config = dict(
    qk_norm=False,
    attn_scale=0.0884,
    beta2=0.95,
    grad_clip=2.0,
    decay_shape='sqrt',
    seq_len=512,
    train_tokens=638600000,
    dataset='wikipedia_en',
)
MLP neurons of a small language model. Each row is named by its layer, matrix (gate and up: input weights) and neuron, and shows model dimensions 0-127. Each number is 500 + 40 x the weight over its row's rms, rounded and kept within 0 to 999. Numbers have three digits each. A neuron's up and down rows have the sign that makes its largest values positive.
A block is one neuron, or neurons of one layer that tend to fire together. After each block is what it responds to, as a language model described it from the Wikipedia text at the highest values.

L7.gate106:452451535533505576439450468557460485525537518542416441463534553453570459527488445548492505427440552455478513466486480453483438576449473456519520495453549524513521483449408479502490500529577537509478466460457540429504530474513577497518456491534485502529480509548546571456501473436545517452495593525440472513491494500503474479463463514416461539530522492573482500446525506508566543557531
L7.up106:468500610468517470469496541518510568568459582523469538514473570474491504492556522515466551533444564489498467484562466528470442567452501483447493507548445566574477532479475486476513499451591417500481489555575504447482465494541481558524462519459513504499401505532505522486461515568495503564518484492485533534473425540509486450535542477480557551463524502475421450429462423549512480469496
L7.gate301:518556447538545485420537501532468521518555463478549495467474491512505553499516473461523470530475503488428478558577530507481478556539516491484444492501510526551535446501550527431431480533558523443448550496499521474447460500497515506569502511481556495551545470543515539480528543484554530397527537526501519573531506469514564467565527492503431426565534478476528482539574488589516470470493
L7.up301:453533540584414493519495504428511399570491530449488528442500502514591439496478554428513477500533520441517545463525503515519468492469509499447479561571470579467531448550540575559456506508459484449423521489514426542496508484540495525441453585474450556555459551527525485509476534616508528448517475582505512487480500504519550573541556493540486442531515556472474547562461512481489508546532
L7.gate344:471572515465523516482520490530466521508491497489475496507484549518459548478468481511509505504461531498398517494487467543575464502436556543534486473526476560545479487476492532520531423490434438458512521459545496500538563482505471496547528476522508566495454544495595586482470445486534471502611450461407437579510509466519533498553451510472457420570545517455555460454518458516549490544544
L7.up344:497460560453483434478558403529443519463475540535460538515482529536499484441485537440454528477453519468548573457453436494497568486476429506449498550435536521537464469517482553436522496528545430500513405553488552544523507493523520419489466548479600531550431435526563453455520521558544498475515440451456493489499561470439536464425556502475505498490489515498479489473509494527496485452477
L7.gate383:536487463446546517499482580564447501514547488491476487588500494519529469546513479496547494569512444533482509536517505464430467412457529542555503446459487529489484510494481484551529471496520523431528468449480518505506438530415556541531552521524524574531494506543532554461513491552529489433491496456468533554435481415513585469418488523477545480579478465556528477439432538459453492562445
L7.up383:472507519469482431457455475457433528475513471528528577493515431533454546474577438489518477478607447548483543516495504467495535532521475522519479568466468477507502538489489569526498527493405465462515444571480430447524486516534568446464550530519558522466488420579436507493543502422465490477450531476473497454454490472532426550504527541538562595515523548453463457506468555518503496469483
L7.gate493:424565466452503555521517483532525531491526522472472520548473531587553515514475502496488524486520459525562503541491548472518528471506560571465570478580528479478507430561504546483456458495520449469530397482493538551540439479495495567563527494537575567455482488485494505481517531453445508548475565443476485483421486462569517442507452522546546554541593440429458461500450477545446522513476
L7.up493:514463420523494550435499509479474473487480487521473451489473478470493474503397541411458549435449460441465469453511495444499400500503533499514465548490499483451436543558456451485530438480456499458452518465504521458542453516510523486535524483559468512518491573569540572458554462534534472409440548491409519489534523521501457434461550548453511498527485550542478442517448458572498529473522
L7.gate605:488518473477510505547491464476506556523485480501424477433458469516528500489518492433518520547472462371458468430443508490432469469508444515496516512479466456489525515484533496465510553514460547514426517488515549438429490489499571446515548551518592566509595461520474464514505572467515516531502529540543554547462556497502533471525507496491508504524523509576484490430484509544466425402556
L7.up605:524477545443500528501472530546473554553495518473445572515514423510545561495531596517538471484473589562509488572449476507470426536543479486444477462475477584526469446460563517501493503451540511443452471509513571455446433455473511516505561503457479506521477490500528469511473501526476489486493523546478504506431458457456425539496541540531516574577485501549532474446526464455497535479503
L7.gate822:454488551469549457464510544494488596488463506501416530470433540541497513482517463525510550526452472495427498489539482475509508510487560551583429418521456475541442532467502508480501497497460515495447541530484483454502479530510525515555510541455540544419529539533488490513476519472519546501511504456464544561463472450524463434470493540525526437570472440512410464475442515479500504486554
L7.up822:504568552516485458458436563475524489508534514567431576465502480442425497490577521535477497465463459451482504551473601470479474540463526501536549502509488496501528539496443560530483472502476468487486465574455495488530499486504454440449472516517496527437539408496418475506471488496464498453511447435515468554467566502498460476529493566452516552557567522535491479523502486501457529542491
L7.gate829:465471491482539429463455492477437505492540540512514425475530539490545532504454439504437535503498468531434448466529565525453462534539523492483485525551463451538484527455409504450497470556445483472460542524505548524465539474534452437507524491445622460460551473440500516469491500545468460543570540509425472475496533479456531522464388533513534425502486435535521441460440467504525557454492
L7.up829:437438543522490543520543449556468517440545555526477492492526492519558468588489503473496582510477480456527442553538538492513504432496494582495454539469519529501487481534529470531535549571492523507532553526489549532566492555550455520474517550448487538488509462517502458499525520528455463581514539448474441503452493536465517475430524503552541530518578494462523446591484453468511457472517
Clause boundaries and "however"

L8.gate1:514509536478554459434512506548544515459476523495436527453429487566487501546533452472448509523449548522508474504475541552489446519567550457543411556486525425463493536558529470518500516468547544493580456469507542428535522541499452429475481523525475431530481474507510535520498422543519475449471488453443521491526512498543443418422531541464533459525526476434511453467436477525476492504494
L8.up1:436519471481553501488560536510478554486499519549460477492533430417495537507585485483519517531495505515479507547445546536448431474569464465507516453505489522522474510507503442555444486563531445488507560465571543434489430460447430550488399519538498531446498448535485443562512575461531484503565477477467536510588518540487501523458423518563501532453486459555555558486482626473561519583567
L8.gate113:468414564430444491456535491530527571478488540508506516470564532505526491549504472458497566512495496548507566447479441457446505496468479541521490451546565525479482521509503468446541538578507424472460515455624433504504473448401505515511476484547492470496523531442466517519490468513467461434414521504510532555473556499497536497456529540514484492450529461559526463491466508442468504467482
L8.up113:451525529552494529471530477538589561519463529488481573455532485534506563480516500564441504458541384517454565477471487517536511509483441512501559532506570424488514500401530466508526501467523512472472480529516546526505453429517524544556484511464467502442529497509491498459488435529477495516529508507477509541467498420526452501521489567528560481447520559522481425447420552498519533489521
Closing quotes, clause ends

L10.gate16:480529519460514549508522414482523469438470504466545479571488502545527463573460518537546486498499500495501493531560445505416461553542490573543442518504487428556437492487454491545498411494493540463499490479500543513523508534430468534589559439581471465576487495562490510465513506559483475544455489443510510513466559459537491474538558515515469570466493514453573537487491579489482506494417
L10.up16:519446540510497543466515509471556516505479540533503447472466542490527536588542480496465482469494512494486493476491491472538475554496476463465553561467519501523462520510432456472458486508492582451486553502456507426539548499457471498586559477500404499465471495530500472570523537549514505415453513479436532560574565464475450478532530552503501476484492514494541406421476530482506600518476
L10.gate62:479504561466467492403510515468513523480440513551457480483480469481436506545507438505522498535456498481442543460451438516404469529577496491559490545440540483450497479465518505514461481527464555465579544441477478488514468452461493510505505459540501465532566530506592524469513549512483528452503563439513471456513482466447543435490522432516457500452489459521512495409529528453559542426491
L10.up62:532543467476544503550503441471496482511539486452478446508541457498566455480540546526468527450511491556447430454434489552470463445454437466530501464453477433578466457504465479570450459458542532534562468557485480490541500535481511410572495523555578509479464512537493448513560502507394546601454524476445507544466586451535466480541485507550497492458586451540481464512507501456544510529414
L10.gate430:551461494436481463465458387494488459518524579494550445437463516560522470518539461522493526454530502496430507568458448555464501497481564496494468536566477489527510471476450537535476536489459503533523511417478532534497465543537539490492527477542557479481460572495491502437565517464524476535555580465569469478466522414516542534512522442450439536440438509545534499522488525534557538505600
L10.up430:482515476442499460508518534451549498464510468467477567474546557505523490459507529446441540510482522493456479479488470526462462461498530497505467496559504524558510457570513490591486425448518500483548450519497467510521510451489450470446478509517529434526489497563470559467475525544515470450491564521450485430565554509517527542506472538479592524447467514418531444514538521556462533448562
L10.gate449:475467505488471553503511534498456520468488467582535486512484527453454504441480534496499516573415542466419492503522485484554505517505481520508498501499547533559457474454602527452522447531535504521445458445442470473481421504440488424538507501561585509543443549480464498512511612488505442538529540486520480500468414480481540492499550497413517552455547457482532512484477476540562569560406
L10.up449:469566455488523475479584452540546431475580562465476544499507445516554472510480490540460520453519528507515530521506509487472439451486534492509468474561428435570447509572449478520439465512474509453487453472466468480454498455503556545500539510507457544533504489513458448418477497571499367495515543469508477507433523488510529543568537505470547454485500514496554465515513521519542511504554
Word-completing fragments

L8.gate315:524491483562502485504448546433451498497511435525558523507472474493510598447486553475470428523597422418448477496506507503508543560461506430467540483458535483566532444502508456443498480489490492557526538477419565468449524454495512518519522523517438517454537526511475534546518568486487494498557519554389548566535523539568503472522564523566542456522478497528512504481561506528507536487476
L8.up315:419464414475540492466526449537545495464463493459394476493447501533551435522471562536508524443500511509524503500520507420525525422493484458537552475504547493519437539512481435530545502598525443571481516455560538527480484480564483514522470453454458468491539502541454548477491449527475487478425473472485558518478447522511491430517487510520505419489470543582566518544591506584479540461496
L8.gate557:522496494531548494556536443537516501557511488528448464447491490463557520466550543525452488422567518389507513548516447542532524519436531453540549435484469496596474526526486530441480544499501436432434524555514548482558512485442490542534522451474499470477461473508501490538537577482520466527472590422500482540467520460538488541482544561488550474466463492432481496454436587504501474538469
L8.up557:446454513517529486489571491490537516504526438545534544512509533567498424498485417549492457481540509545501473526549559531521515506512443531483555541520476554502541523558489420438519461503437531460454513549459483521520566417502497485546513454500438494468503476497461564547477439520469488486549495464458441557410470454406567497541539560524467512469533509518549504581442434448430521463519
Mid-word place-name fragments

L7.gate23:492507493511476517457499494515468538505480489504461490459490529542444526456581428486479510527484462485516537479627542543489471513531464435529445484511482466566548524509483497489522569520487462499479517537543468410453441530470522503603488546514514520567542543570488452501510484516536482570457496441469536472527449483503616505544513456505572470458615480482520485484545614499430430472439
L7.up23:466418520512567441449551479491498505513506429491452445479485566522519506516499561471520499439542515562537454546455554469506550492497533504527481516467521412463535500503473534533488439539535474471538475568476546447522484510489557507519550508427612448547538495534590507466509493499406493480499551493475536533481545449386504563445563430503524458516491516525512533542527475446495511494518
L7.gate44:500450557557524478562557548525564551512495468466474528451516573464551489476520533515511461556418467454494409503481537486505460596513501522466436502562544481441462475411479494487440449476527482472576480487555506532514503519489478462546554553465521471462511503542488504476471396499541535488504503443455535545502500514486464521439492552517524558532517453451562508557513465483487572411487
L7.up44:504478519438469515453479414524487578517434507474452465502421573479501506497431539505476551480474474466576558461461551538488511481445535487479407517439428484517515459472547514529496490573552568470410447556501568510573514436493476452515490548529532571541520500492562479455465558526422496423500494420514482524457488500485533491450512505471525531468485501494511522553589473485534465564517
L7.gate145:452422543495514518526510486486447566489458540561550513505476497452477463464415513519523414522538532525470519499458517481404482552483498510516411578463462524580505454491475450479520512470560457511552446567586453534561543507534436458469531500430545528499460495395485449495505486445546509461471458443514464525437552539492541526476452486508550517516480479474565482463470475456509556467513
L7.up145:533501522553448499497417491433558572452474540517554476517455446535512422482503534517517512540439439458435494556570476562532515539449452539491528495523463538504563482562488539490421437493511474410597543463514464444482495467494509509488441546511444497521557434502526518616461549524429487517488486501462571528535471483474475481498545518547451520478501501535560522526517490574523515517505
L7.gate265:543468573500476491489425518501478537460480495480469533458540540511524553478525548510518457495432466544501437532553470453520519510449562480553432565526516508545497514504456562509410465511575473534574563565555473519491474524496493474500523440515550455489463509483446449470467455456486477517436458447515566518429454472462517497486497489548429546432563491525482470561563511443501548483436
L7.up265:554513508450545461482465473487484530452464540532501492563502465525578454512557554564473519487454449470514481530455582514521589519512497515472492530476439429557465585423475470470540539495481455461491441462466552498536543442515438490530479550522541531451436482550537458451487521481444496478479507448449519554504596484501523540432536442479518502478450507459506428514445527505484523474502
L7.gate266:582513467477551501539475384484487484517575470533497497452480490492572419511471436498560565562527489522537489537538490493540504444547505564582479452565528553523510475477517448526543482464470465617511497467445508474437521435450473472534531494555481526561470556546539511504484486473481510493444539477439555487520498477465517465404524545474520552430554466492539498507469526479499459473443
L7.up266:478518533542505544541542500532430508453479521507539471410447549473420427503551450525452525494522500500513550503492489570590489525512455556551449483479491550569560511568498469485492533485545527518506459503492482525522568518467461484501474549453486461560446545465475512553464592461510493444458487524479525410489492570542449575469508535491488531532580556469509438532502489483521453547458
L7.gate622:553502555502535526454513540571423437513555523496508516523516491465518523511408518498504497552490464560538448510509487505537442541482525490514493476509502425507465445480443498513421480447508470456502471447548460491510478525537501470488506507539503515483475447503493475515584544443493528539492472486470497449524528450444482457500509563481501529473383487522379492563533482489522508531468
L7.up622:452486477543515465469553422520482461483526472433512463479554448478476448475551525514532531520540579565507535576512517446476452539593523458482499525545511543560463566516475444514506519492479514507490484478513566470523475562385458507521449457558530552546554538515510437556499474524439515538502500431513385527480471490464506460469457457540474494542462511474498498522467508519491467546451
L7.gate704:605469555566479472542532496465456532478495489494518498439495420548544447540475548470490515461489509517455561517540431467511465474513565512484502466549461454508486562561562432501427474515538469467533413439536556425457453437460470515455473473524503499477516466543436476580545485481489493517491567485449485457493544510459480505497496525475406554460493481550537506565449515491530515520522
L7.up704:479511451460465555515408448539504485458490496555519446525495544520561480550497450478449494548485473498548510502522420526528572548475456552540472495528524498456526454422531467426446432500484422491495500541467489502485483495559473519431479556516584530541485504553492507548535553478590545537549547505575449546546426523508513515492483502468504540467574474541512487462501416529550446474549
L7.gate739:476517562500532509479541464542465578494480465464543477468460501507474490532462480487547500477522529506551523450556501469511503528517523481497502537518437428561508478492486424420500551546434489468502444550505503557499438528406513503494488546508451569499492440513559477453510498530471544548477461499513511434478570544476512446470492506493439472440478442447457503516530490534494461457507
L7.up739:486520482439543504560518523528434508515453519504586509558516445441573539544470524501510435511530485549483488594451529539487445530526490540544476448544440459482485525461512501497481526424479476454477502554483572439564460485450562554490458509477527445504411545548522512482522413466471451515497546466427540469509460488543580513529454481568551524500445536422512528567486565529452513423479
Mid-word continuation pieces